From a checkpoint of a small transformer trained on Wikipedia.
Training: a variant of Muon for these matrices, 903M tokens, 13773 steps.
MLP neurons of a small language model. Each row is named by its layer, matrix (down: output weights) and neuron, and shows model dimensions 80-271. Each number is 128 + 24 x the weight over its row's rms, rounded and kept within 0 to 255. Numbers have three digits each. A neuron's up and down rows have the sign that makes its largest values positive.
After each neuron's rows, "fires before" lists the tokens most often just after its 100 highest values on Wikipedia text that the model never trained on. A number after a token or word is its count.

L4.down904:117139120095114105145092169105109124134099164133130159122115100094147128139129145087118175166114168115141109147135106096120134130109136135126154152167130128134116123123145087126158106130088137097168137149064136149180151087124136103132133160119127154107146161100154177144176148134077114097126120126115093147105158144130149102152119145146132131158079098138139098078134092140115133131123133093084175104105132124133133121132135119122129153111114130124111145102125105101108113147130122130107116136094123101076152134131132122146120088193154126125074146110164133136146122114089215076
fires before: "," 22, "." 22, " and" 8, " II" 6, " in" 4

L6.down80:122137137105129153130143109135074131124149145097174123139108075111141146090116202149098104159182148095100131124156106151102166086154124111084128120089156145140125190105128130161088155152107164135119128097128094163121172176096159108137139092143122139112126078134114161132148146076126138102131097109119079054122140109077146091104134134139086109167104114128115132107126130102069147153119082139147179142118132162137082129147122133144130114139167115170122126125150125133126136121145171054141168151120104140087132119122143171150134125123135123151127121131139169138138158113104141104
fires before: "\n" 96

L4.down1500:100145143120140096148091159134137160110128164111120111126165152100146127091136142121116155102150118143109069124178112116090187145129096141143153145126104126121147152107118149146136159138166174084080120112093124117145145172128104176159135131152093125104105115130072096167129094086109126175118160102173115120132088132096162092135102099123115132137115114132117133106152143174112124193142140151137126119111118130102099152153137134131158130108084130173157136139092141107144125139206165112156088103124148174117113162142142149191133141146133141152105132120136092123096108139108143126
fires before: " " 55, "\n" 8, " |" 7

L5.down1429:097131102114132117122107145168110132133139096141124102105118105098154145104119127090121164136170150158132160155148139196152085142139112126138121078166161118103086163118149097143087121125099116120107109079187175114097152159135126136133130134170120149121134145071144144121144146109120083102090164168123138129148074139161068141143117125106103142074102096143160136115142141154099115165155167121132131119131146157109129123126140142112160168126150137143135145104107118133201136091101089103141100154106178117087163140109105103156105111123135138128131117127159111169123151144110118128
fires before: " " 34, " (" 10, "|" 7, "+" 7, "\n" 6, " |" 4

L6.down1415:113118135143155131154119081168158170154149102135121134164123141147121153120095148089156163110138100135121111086143133133149108204124097121130120099104123143170118109123132113098167145118185129132096100139129146141157113123133140140185118139097111123154166142158136081100140100141104131120138138148115126127142137103165088131134146105113121156169122157099102113109101140143128171164137130132135143132137097099126083123097103113078139137126123075120149161114107120142141112133075124141095125118130143091127146133084137093105133129135114170131131109116096092162118111088145138101
fires before: "\n" 98

L6.down792:093157165062099118087105108115160098169120096158132095113120116160134126135103111122134108092124133142142139071091127096140129154116157150148153131124127096106091147102094165134133148117117127102085111120130149113142123128117111078143141105092146116119158119099109144147151156168110113110121158123125124129099127109156142143145119114130140107110106133111142154111134099140107128161156120143128084098115138101128161132102157118099126133141087137125160117127092126117131132124149139143102142149163110114094164107114098133130141131188164095134175134168137166100157129181146182121
fires before: "\n" 90

L5.down1071:113098147127112094098095148119113123096141118179132125128153114096120134085134105119121117161125089128104113129128116137136110142101095137154134089114143134120184090137114105141095116145114103125117160146156174095136114113115089135138116140100096117086141132137152124165142149161106118078103154117135141137112139174109138145114127119103112136096082118164100156128125155115122137115124146120090134149088104108101090153116157160127097117154146140137138070120097118127132128116121136144073175120127156162147161163149126119094169119102143112149129121109124106079174115128120132128
fires before: "0" 75, "8" 5, "–" 4

L4.down568:126136105115132109102105105100109123149112165139145106158096159158105073136141120123121093140116139122116140131134112133118127111124167129107159129124124142135092128120114140154122117118139134133109094105165147114123125117183117139142095126120137171098105157123125125154141099144153130148119135094138113154134164161233159143129154108144116136161119156106172147168116121122106146103130112166096074131097133108154127139128154150127128158164148079067143134130159131127141112169145144116133103139096094131110169122133103147154184116143172143091119136134105136138158094091127173132
fires before: "\n" 77, "-" 17

L6.down661:130173166109109142096112134156133122121135097153141164172100125118150092118146145106150130128123105106145105164183104124142146148095117109121108115136164146112114094086129143149155145159175101124140134130164139101113115106095128099114108145116082124092148110145115168139144099139126127112123184155144137083142102133120156123127162146128129147125118121104118155146173164135100157121155148106128163117113122137172211147129092135183154090134149133161092117113082163091095147103164162080151133151104128076123134101119113171084109112151136132096127127126124133119183125133125122107
fires before: "9" 50, "1" 16, "8" 5, "2" 5

L4.down168:124144123036132121154103130136114157124126147152139141149151136174105106113129111129119086126078112121109117130143083136139132147119159085139113122122111147135136158134147138099107098092165156161115115110121117132123128149150111134146113115140130161115104158099127106118121104093120109172125146120156121158114133155226148111064198151110130124115140110116156126110173116120117174135135097141158178128163114121151132109125117114130111124148107129126134141135090155129130108156136103115095122126105117154131133170096135075118129157139133140101121122134140153151113128117135149115
fires before: "\n" 96

L6.down1183:125142112093138176145182110142110188125140148152147146149141146147161117129111158126087099091159132104161109147135130146087150139118101145144114120119135121107099122125129123133115126154143100084116150138154119154150155159132131164160137115153155143114091108125125137124110111144137093148094121066126105149120084143143115106121116165143174126122124130078135111152114148133145104157133140155096133134149177126109131066124089146104132158118087129123141133126111151123189116106152132083084106161111079132105154069093113125124099123149144143111139189093199146135117124119091131143
fires before: "\n" 54, " " 12, "0" 6, " |" 5, "1" 4

L6.down785:122142097117163149187142114102153128124137163094116133084117108150112126173115113114110149112136142113131126147150123108095129144123114131108142114160138145157094139140105131089147130101094113106109120121088151159147168113153065105099100096114127131143135153105106120121096132155090115108071098141114167105125146162143125074123165118131104149146096137081110071136148140125088139108128065142135153115095144141107146147117196103114110113126160109132144129152104110110100106090140129150114109124117112149121188102154145115106100142107140135149133113156133168111160094134105119171
fires before: "\n" 47, " be" 12, " have" 10, " also" 4

L4.down1636:117111132109132143145087107110165146168146075082168062140092123105120077164094144152162133137104115171154143136117148101018105118181124114089169164141137143149086139103152148127158111120142134113117123141092095134119140091122122103147087114126107099096137110114136131135136124148082127144171118103148122154119113071134134105161131154107101120164138149094129127141103111168135134103160158093127197163091129177184112099128087143125156153117137139084155069103146123127072119131143108174149113106100101101126135130112151151145119134132088124101117142122086139156089116132126113121
fires before: "\n" 61, "-" 5, "|" 4

L4.down293:138088116139165140135146142164149160087077126115077176115107098133143120126135145140105157102116124086099105090099145150113134122116152171106157111140106131070147140098133098092101134088183123130122159132128117108130146111186131131116154130083153139111159163094134155146155131105144078093123136113149113161139124119126120096129108143113127164128072099137141101149145134167115149151097127124125119164120129126132116080133135100140139136121103107166110136141143179068161156118130127142085090084152121121130120115152102114114098098108138086122135134091100159156131123110093072127
fires before: "\n" 66

L6.down299:109139105075107137151069103128089126135168099122123090109120151112109105111129103109103108145173095080123108130110147124105141130124177135139163147095146176105156143114175119145141137133106118143108086143114103151107191119118144115173127099135136154144139136135146169150140128121173153104130103140180142122087151182152138142133135090149164125131100114132117134139100145117083174126139102160119106108106082111097121131167138105140155120113157124103110136129186151138118163158155119116122142094134084121090148174153171123141138137122121100152113138123100124146103129138131152102
fires before: "\n" 95

L5.down1699:166092147154118153115156115148105149120128105108165133152093069127126139130125136134136117103108133076102140157089151157154173110155155188158134168114125125088121145147157157119146147147133147131112107104172087146093119118103137156117118122136121134130148066116151154089147148123092102107137138110150156155153158138158129098111131111157166133160121110132155091139101126145099153069122132149165134088116119106157128067175129123123123126127110099147134138074145138152146130135125117129123094108137106172127158115132154137123129167134161110093134117142151161115152144121093114147
fires before: " " 41, "\n" 29, " TV" 7, " +" 5

L5.down585:143127123147115134147088149130101178156111134100128121109133113160083112129184127150126150138162116116132130119165119118154121080181147083130139122113143133099135125163136104088166127118143149087094117117185125122128132101138139127164136087153155116138155099143101137166107097088141142138154132122133086146144127137158089101147131127133162146109106081133098109149154139154104073118062134098150148129123125124132123133098139175108129156139107106127137122129136124112137111121142167131158156148120114134079123122114135149163120132161110149082160119154157111129114090145114078097
fires before: " |" 60, "\n" 9, "." 6, " pm" 5

L5.down602:130128133168134106154160116086132114126109123061169121134162172151135181089124113124106144136096119079113146138117130174147123150130149110114095078158153110117100123141123157151107115124099093145099143096132082117115145115104137135142132119150102084121134130131164123116116089102186126100123115137120105127084152138111116146146133159157157136106130130136137106141153114117168102193131141145152116120136114134142123135152092100109120131072090129159122150108125141056136156087130148158121130160149096144090096086139118153142130142148093106123135123122112121148120153082101111077
fires before: "0" 25, "9" 22, "2" 10, "1" 7, "8" 5

L5.down1380:127126114000131117111134103117133117108113151162127114157134138127118113107069130116115120109116136138112120139135105136129134116114174108091106140138122133147108138138138113103097140103124129130119109062134135107128121144130110153113126139113160122115142148101148152117120116150126070123153154133127104135127139126227160092130199129074141132142161117117158123128150125166139145120127134120135150160145135110136107135105111123106122132148100126126134138123125158113136118133122131101137094154150125111143124127114088110114144126096143173094119104110165132159145114157122136113
fires before: "\n" 97

L6.down288:161123107069141106134107123142120147131097144131115102165117107115150152144128121103173142167097159158133105085163116179162122109105113127124136138106137100129169148118157128091133140161094146132149165084124136154112115093173112140125122133102099126145152118200128146147108101091113098139129134118162143183090145093117183154102134121149151136141137137120126133111113078096150124131106137157130135130078110138125138188119107095121125152125083098126111108119105083107165117102154140119112112112096140133140160127152129106150123170101137155134121158147082111121134121163149115141
fires before: "0" 51, " |" 9, "1" 7, " " 5

L6.down1255:163165124087147144106145117121141110105136150124119109158137147117085108119115138119098166120105145112144117095156107129129139095095140134135150081100101100120107151174135109144117113125128126124133116179098141130137148089131131110167146139145133135111119120166122083090142114136140134118110124123111152129107128094156131130115165124112158139108143128125123140099157148111092132156143132171125095108130133128176127094110156146135117120123146094113149141109152145106143127097140117113107138120129120154096145139116132152152130135138174153121158120132123146150119160113136120123
fires before: "\n" 96, "-" 4

L6.down1003:156128125094140112086158095112149145155122116132130122151146114131131124162084137137115109109141151136141145117142107130153129163116103126133137151091126087069153159121117065128175158105110109114108121123149118168117154122150092112156106115086117101146105156153130128103161159164101104109125119137132152154151145101091152102109141091114145097094126119118159110107142129134080099120166124143101134161142133109108113142139141146110141125129109072159165175144100156118156136114139137143132169134145109086119125119106133127133100160141121155132120149121117134113164142101128143137
fires before: "\n" 53, " as" 6

L4.down1589:110143142151130135114117085139152169133088163103142086150142112139118115114171146144112115131136145121163160111148128141161183109118114122133151114133130143111079107168124143149098157127137144181119127094107091081105148137104138100123108113167103171126134100152107093135171154148123125072174132125165137098148143148086138142125127138149136137158125072120160083111141117156129157129084099083127181120156122104152146110147123147116159135121133095137116133159110159146100127147136067059167085127139126169096107150128119132129123159130093152082106138131116137131129108151148137130
fires before: "\n" 71

L5.down843:088125150116106111136141108169130160132129117120128140120113096128109103107137167126114101127149136142098134134147129098153101137136166119106130128141100074114121151160136117147129127113099151160130162148134108123103117110123132124119107125112107164153135161145120115122163112109119144136149118105165152179095138128105134095104166160141114129096125179119101130148130132138155147108112151145143106140132109141132078080141131129167170114141075159126139124126121079147138126134157126167102146108110134145150132204128167144114120123164140132151108122123102113148177128170122148144
fires before: "\n" 44, " of" 8, " " 7, "," 4

L5.down1351:097127117090113101113147138171123126137158114152119102156146123176099102114132167111126122105120138139133111118149117110117139113130148109110164118155097116150128150149141129135128109100125114119127132111114091118156133145112131073119136171080144176150118155122150079134145131150157097166150136131121157140124116104152153094132191157127116136133113128105114139122139136151139131145155108133111149125133149119153132130182156086140123116125137148098118121140127111152116154164146126125109102138119158121142077139099136064065130105149151173146151088161135111136109121149112162157
fires before: "\n" 69, " " 19

L4.down1353:104160058063149188102137076102153114157105173155094125144080156116103106128061132121128162107140141125152135144130102111113141170116151120098117080095171125163064133102115095134144122118156127137137118142150164171130141124157127143161100108083124122078120090137158125139139143119130102129153095142133164164121140130066127107112222114153103107121109119092112155148114119127131135137157079126153171116115122174137173119123110122117110128150093136050114120130157119150144105110137165130097119121036114131147125151154107186120108130109208118092161122120100102122112058127079145147
fires before: "\n" 100

L6.down1034:105115139137178119118114106090087148130135157129152114147069149161101085084069129127098094095103133137094104096159110121116149117119189150142090101140111146126106118110120139088114139096154159164142141094094103123157144123166161080136101142148141163147104148120129145143099111131081120124163100135109100110082098091219104118148185096116062148148119155091117143129138113102151155111130114108135142126138126128113106145126153129149155095133123140104079148139143149126124098173131108098108110158152106151080110105102110140101110086094145102142157145142156131130087113134088107144
fires before: "\n" 98

L5.down423:131107153094103146108138135115118159127184139123186118156126138162087143149129051136142053118101152126110140113117121187165101145112162095118097138110116163117163120106116165116118085142129153142157146111114114146152112174154073105170124128109156181094188164113126128149114112126091085174143179128116124114127142150214138098112156157137118117099123114144122130114149115113059159112108092128170118161139132144081112146098088121120132136133105106086102164125070125138109145133152137123139124116135154160099132150131154130157124142097120117090106109184144130144123103131120145127
fires before: "\n" 96

L5.down244:125118092081125121136187119148118153129195082113186144125094164131090104094096115114142117101139158128091105139105166119120160126128123133115105120118117136098187133136132144161116110123110110164126160169121091110136159090153130116152121117167124150108096163164129143129129142169108118150099180132198149116147108138136138114155142137123087093109149120120143111122143120099138176110137107116126100116145158162107149173106139100108148132196135117125137117098140131125100116123138141191126099080137107084106152149131108104110113174143151132129128165144101111128147129137132160120
fires before: " " 46, "\n" 23

L5.down1059:131112155127106124111099112135168157136161094093122125109121121106128102142141103148098146118188108129127144156110103104125129189156103104161158128101114130086136156107163155146125150138152184176098157080141120088075124118110154126101109151126088100129088168125137100154148152131107082066160093114170107158137134118108149124109141165124141086150167126147112095097120109118112126103139094158144146169071142079117140140129128120114150101121125119134083065131145125121092145115109097145105120097129131153146094140066135139086173129117096109089102121132137145146115130094150106166
fires before: "\n" 98

L5.down785:088130127065122135143146097135080118117110122118116158138182149153123117150053145137086090120136115081160102131137120119143155129115192157120129110137143157141129100109094165134155134124108122129121109138086100132178145142167097119168110156131122131098165144121107104112128137117155095131139155120123120110119115108169134152110173121127131127142108124143147120136131126081135101137132085087120142095103100058193104111119135132147179115152134141107118091114132150133125099161132156153127153133131112132170130125108105134114125131144157077129119121115138081142102142175134110140
fires before: "\n" 96, "-" 4

L5.down1679:143134111105124111131091123147127171117121117134108145153120141113105127149104102148114073140120096127108149115161099146119131135103143089125131133127132138149180126096134151132097118103151148152123144166123122137118142178131123132150135115125107151094116139116144119128174083108099111146148099136137092198102151170150132109117139125089133113128158115149177125105156133116160153101122130145130163099160139121133102096142126119136110157161123139130112129157103142143123083152137108081122143087129145146101108134087130100133127134139135117140134131117142143170131120117148137110
fires before: "\n" 100

L5.down1103:151135137096141162159181162133101105101146124119116128125091104104163109124147154174171122173122082103130122134105112145167146092137163126111117111137132144088160116141142137114133120152137154083138130128131132153155131126109140129166118161127092104102136124116107122129133105090111116118092163176115110121140130186075132115114159131105107100085163129114164148117143125137094140129147088119102106113129097097103104149129143127146122120101167111129151109122129129107093150171103107102133105120087119092182120158148177125145140110112114109144121094069063129125139180128167158098
fires before: "0" 21, " |" 19, "1" 12, " —" 6, "2" 5, "\n" 4

L4.down37:087127154149151117133147153159112123150151122123137104127100133143151160095146164118080123121108096120116159134116168176096146113135142107098140142086141113131109104128129122137178117120118150084108116128134129111148139122113148158127100108133156140156083142120099144114143175124122187183134102137146165143143170138099162131156142105122145103121109093092144136156113148094151129146138148167149153133117140143140153124131105142109088140150125142125168129103181108159163091095110139157094123161129115135088119128193095136132087141143126117127125123136128152099126133095088106097
fires before: "\n" 50, "-" 30, " " 8, "|" 5

L5.down772:142123131104138135101135148112109085106144136156127110159164157149111122121114133149138099140128159112173154087151118148113115137088164093164119106105090154126180124126132154159102121088114121153133168159130094162117129144115148109149116129124119163149147149140138111147111124133129072152137155105077111139059106157175146135104124090100107192133166141138124130142155130098103164141114100112086125108119117129101120097166113138133129116116151139117126110130052138129120114160151138109140167100100154148110129106139079163160120085101122136159114153175144123152121152114165097125
fires before: " " 48, "\n" 29

L6.down1267:114144110075128130137137118156140142112146114112117142126153136160168100092141123104152143136132112144121154132130157153136140152097142154146129149129152114151108112167100148171123111156142129176104152101131070181092146093110143095173190087125158143088152126159140137084166155145152115148102088135150174163108144169146120133100102142114129152139085113157110133088138145100137141148132119144113131098119089129107100169134171118168122094128111157115144129136168135093147128144099108102112128146084101158113098135167159112137135124107150106132142096136094099143102110156138121133
fires before: "0" 22, "4" 12, "2" 12, " |" 10, "5" 8, "1" 8

L5.down1678:140129161146151129071140132144109137110109101145103140064166121131137170094112164141090135109095135174137160144089177113143148130099117117134147077124077130134068091110151121087094146118145137130151138120097134168133161156157139101132201137137150128105096083126116127204180123119098104117123131131116135079146106152095112091131127143100117117115158145137134137156115146094126102141135109118125097143081136175127115096134095142154081153144118117138122121116101150143163124107100132161089119110148099159138105100120117118132117197103107116149125111143116161093148117110124089134
fires before: "\n" 40, " |" 39, " is" 6

L4.down1136:167113131206074107095141128184125100109095132097091140127161115109132117131151110096114095136123128129146126116162105134121114125103127120154168114109100120121121108148113125107117108129125110139095174088116119125119126094158136178109123156149138129121068139108138129153164149097091113147145092116164094144125138150082124084128104180115095147136132105146128127083133172144189139146127085119115117133142142160113105141130166136119123125104120087140142115132104153110129173113124103123110126144115150132084117149137116077124146161109103178121115124157133160101109145138143155130
fires before: "0" 49, "7" 7, "4" 6, "1" 5, "6" 5, "2" 5

L5.down1647:147133128062119103170074113177147097121132074135171132107135130133128178145143124134103133095126136116076125117109133132147133120163141087142126118108161123102137102112119168154101112144126118130095064075110170158145132082158128123153135125106115118114109123129148112122134112136151185133107131113143135166182128133167143112101145102162154111152103109103190126085159094120101139198154132163143153142128122109170117119088123100108135198141140132104105165134120141116164092136097144125147122087100113122140126154169122136105138162158095095112110120114135098124138147138151171132
fires before: "\n" 97

L4.down123:135143121128120163116152116090168137108084140141102125102111130108082098143111117156125148131138110145132134113114091136165078112131090153152113110155189163152164147105130138145124108142132127107100122079129073098119128118131174112136119121138163104133133135118123119139096142127123109096111123153153175123157108128129091109133151101115155143115180128121155094137143132121130136134176156134084152158144094109120129061092181150099150124134099118108115093149116151134124132114101141071185117093125158125137131142144142132156133141108153160099144141144131129134130076149165105075
fires before: " " 47, " L" 5, " Ro" 4

L5.down513:115116155134133161120162132098105118108117113174147108112162134155110137136122155141118166146158140178172107159147147150146110128141069127125141104147175135148138102128082118123097104126117118118082140087096165122139135160121147112141156077137126136123119133130132131153135113101125126090127080161120157131144110134114113108132145133117144137112149114099141174186124115140131173133134158126116123105138128156128113108044139156098078080125106096153182150157094087140078121108124088151130172151130144200132111102127141143132117147121113131113133070148138153153114146101133125116
fires before: " " 38, " —" 8, "===" 4

L4.down1340:097102125186138117115143169135179104134114121125095092122145101119134088124118096121135102172075162091101117134170152120143104127116118084122134110119105177135147140100132148074157104099125152119120134126123088118137138127098111149060077089169090166128134139139130173158105154148073121125106132146131124131103141163097123135155129165100113127128119155155137170098067109171133102100108135159109082080109137145130148158108146145138110121127126103140106083125141129104117112103133174121128139073141151105140129123116100127109130127122134128106105137112137127091114122154115150152
fires before: " |" 52, "." 5, "4" 4, ":" 4

L4.down1503:160145156076156136119153139099138178139140098131126138123099138114126176106133093139110132150085144145125126126161172137132087135119121144135124128162099090082112091093130160136113112124102104032105146090112157135119150131154092146110134107143180100113138126133102116152135131148156145128122148156143136091143091138130123142122156116075133131115134117123121120098097140129135109117119152145121156148136125111167142185128104137155114150131157140110134123132115133115102118135097148119155186129081155166133132077154114115125119112153099128156156164123152127089137144096086111141
fires before: "9" 36, "8" 9, "ing" 7, "0" 6

L5.down1219:151131127089098145130112115093098131125165116138141136168183124134148110152098083130148111113083072163163114089178150132144161120126130136070110152140147150125147160141126137105177101098140153162119156108124131127200108140128141158147120151132147140111115121167129146122119107154174144109131106121124139115169111161091116155147114134104128124169113143141102144095106142098147112125135123123118107159126058085138101138130159137131141119081124100138124104099140120099154116141140145116142130135119168092135148109115138104118125129071119077109095117116117131127152101134135122107
fires before: "1" 58, "2" 24

L6.down201:137101131113126125167104140118118140117096118128147167134094119141143113143121102080174188153109142166129105138140087119172129149100098139131123144137162159172136118135137106135146133107160106150110133165112129108168105162107149106154130128103108175142136154180112115157142116155129126095088114129138131117150137123141107114092115150132125116131133127101166159094126116067193105118114125137159134120167105100140145127137109106137109118147183077146122121128112116123129134120085119161118099111146086138101090141126180144141161083129119144125058141115164111113104144137090135135
fires before: "\n" 32, "4" 11, "1" 9, "5" 8, "9" 7, "0" 7

L4.down162:142120146129148134114145157120109168132111111066120125100110175128137145123126121132133115142141108129112095152167124181116084101136116144134147128128150133111102149109138113089108112143136120118108116109133159102156159154124131125165087153123118144107144092152095115138157167130093162112099101137082119122158158091177131076106155096148129141079128144085140124104149162146076117109164130131128133109102156155176121165117088155115178102113129147113098122148081132112128132110130089105133142106104107093081139137171125112161093111156143158138143122104116112103151130114136122154
fires before: " " 34, ":" 9, " (" 9, "2" 9, " Summer" 5

L6.down287:155122105158119130154171122112126112104088143115144109174126115147169148114120119162138120106124087095168107117112120159156153119116117101134088086151148128120161149135133123150151112131140098122104117127107116104129071177103127132129099094082120146080171109121118136122118146118143115144069107118141096084143117148120127116111139164112097128105147121125140184115117126132144057092108106128143100102096083167155142125133156124096075115086147144122138159154150075118128156105124142126112167145142149121130116145152131102146138122130116157114150151139088114118134077144115115142
fires before: " |" 19, "0" 15, "8" 10, "1" 9, "6" 7, "4" 6

L4.down195:135123156171114163162151160134122128121152148123136154136125133121112091189126142149140127107139136121155156143130087157156163065103129107137094135133145135096174125078165158127075115128107128071131078157149170123148115130164099125104087157098143135139132120128137114148113175088114075167094121120085097127078120157167144086144115148122123113114153117119164149095117105100146152160115152108118191137132107121132113114145150121134148085179122099126100111102121144131132123104124116126150136102128146110155124113095168122130143101191113176132139110098095156121122129128152130094
fires before: " " 70

L4.down540:138186138055148156093135096127142129115109126103148137118125100127122121148096129113114136131143138111107144179116134127135127157124114138198160155103095174135099148078132116111139102170123156088129144112144136141178148142085164073122100123153140128149074147127092114131145152170149116165116109134131143137134150090091163113142105116139114124127063132100184130154121172142123119145116136146116117162097135133111097077126154119108138085096156123112153117142154107126153129127123124162111100125097087167085139104154116138153161163139142078121161123133147107165124121153151131141
fires before: "-" 42, " " 38, "\n" 12

L6.down1319:126139149137108137139092140087139137101104123145116139096116111132161109103109163143153140151124151133153106094121080136149183139139126160087107148113120138125119208150141125128107139124164119113130075098112107139123137176176136067088085162105121119119155110124136147136164138163114097125122086104143103158136121154141142127098155144145153090119121091060175156147132105131131149126124098152131141138151171156142094127118120137114120101164097174111122124170125085135092133101092146150118157150169097121121119139106137116132134090131134157108125151108190085110124096117098151126
fires before: "." 35, "," 9, ")" 8, ";" 6, "S" 4

L6.down573:104111152101125150121110071156125130128103106140121080150141127130126154159138142126135115159119092107064126102083158110141177161145142139156112125116123162074110123119131131148115107081121124122156066164129129125132175168141099076163155125099101103148115102109126085116132096127113123108137107173145142177129102129166079129146101154120138111145098105131130111115125125139164173185141074090117130140115120115109119116110107107098131103098130144134144140128159080116128135077143160146137137093121149088154137108137132183152148104123134137129110099108138090118129101151163156117
fires before: "\n" 39, " as" 20, " was" 4

L6.down1568:111121082199148126141138118135144092107124142098123149117149117129159110131109111130156110117112117145168133102178107128133148143121153113169140145115165122129139126160142099124110105094101146090115176166122137132109094110106108090124108112158148129087128112141145147142148138102156106102141122142098123096163130151103099121131156107114146134108124072126145118140122157112105138138108130120140112143131075199186108108121152087104149118126142099143123093108113073126081114128103137134142150107111126108121162136093086152087094141144084104123075104150148134123156116108097096131
fires before: "," 43, "." 14

L6.down493:139099119168129135117107150134149162121160165133126105135173126134129138108123124161121107175145160126144125142124135100088071141123122114116125128108114108145131133098117122063125142116104156124106098139160149118116133123115086154078108158115135118132140102120147138130118167115153139106140109152116158154153119122149181157112168101106126139118130100113135149108122139145119148175121111097144098114105130088166134166172153163091150101094115126095111057138120128144105162104104109181113123090096139160122137116138106117134129132168115110083116167104104158168146121094145152103
fires before: " |" 31, "0" 16, "2" 15, "1" 12

L6.down150:111140170107068124147136105130073123142125144125129120148135106100160111124128131170134088124081150131131165102127122152121134154095160093134122148092143148119155113114141094086168146116108136126167141123089149112131156131138134125089163105145091125070154138125120171149122116119112162127117133151110128101119130124129168160103144163120107158138106074132153166113126057096100137150121146120130122092110123134168103133126114092148166131119111133155148109145174130138117144158151140110098117138108095134095095110151118128092117114142112111132106127114122144135147128102122152163
fires before: "\n" 100

L6.down1272:147118111096123125133111120093120101125142181106155099161163108111077104145113118094105141137128137112115119070110160130126104112101092173114138094118110158140113129117137131116144072113131118100171136137098106104135112109137131141124128079113121152121152152095094102138095134155165160106135119116114180135130166118102128160140149156128125149158126137115116136141104105125115099139126153127127103106141089143093120145158110147111144088128157117113133153093114100121114118137125099141150099138160138131110106135116144146153135147150122152155121105103104116107156146163114140139
fires before: "s" 30, "0" 23, "th" 7, "1" 7, "6" 4

L4.down1143:146129150131123142107126150130150126108158158095128087095161119167138123176136129104124158103103123140113135098123145088089101163093116109129107113152138148133140119107141192119113097123127087131148122163127138154115138099125149117115162131144119108105153138104101152120138102119177120151138065127134210137141100145171112120171097116126106050132079133138140154161107088124151140158154139156152076161133176112114100149118125150124141131136111144156112157182104112135140167149105130103164111124136138155138092117138101115132134145116144122125177160119135096095094127154133109162
fires before: " |" 37, "0" 27, "1" 7, "3" 6, ";" 4, "2" 4

L6.down1526:166111164062146153095150146121116141107151146135150123075120138139188089157109124138103126117192113104140133126105144130132113140135154094121132077107136119145108152111143131133098108174128101146141124099130117120131129164140090095096133137159098138073151171104143108124121101118100141109114142114143142143146139131106178139152171126170108125134135135117147156114116139121078183130133162174117150165103126133159087078101137097159129094118110109115112125190168157128126150148147129148130135130103168138107166097151139111119127115163132104141109127127111142151117117133178137134
fires before: "\n" 98

L5.down72:108150161093133119149172132132099105135127090107139088118159113141051162117148141134114144121152161134061060121144149148094157111075145082123161145157139128130135129137136140140111086120107143112111130146102120111108103100126154104149150176152110127169096116097137117134132114131135120144140180082096131127140134149203151123155121109149137144114132126114084111132143158143148107156136106183137162144146163122123111109136141145129116138144093145127155168120163144157167127108156115159134133124135178157160156157104127127141131117139125154156127106135135128134145123125110133133
fires before: "\n" 87, " " 10

L5.down914:163124092066121141100065095065111147101123133150087052127110124121104129150103152135122096110102096116123131143139166113161150157135120112124116152150116168152099095138105110152108154089145178100117100122129106141128132140157108138138103154129149128124090150128128110175161115117139096098126137181135153173122116088150143135130168157147091098116128122126131142141096124086137147142166186141091146121120101130213104131122133120143161127140136085091155098138142139142159118159127120134120123157118123148091135174077133120109151137110142168085136127148119173148134101122109126137
fires before: "\n" 99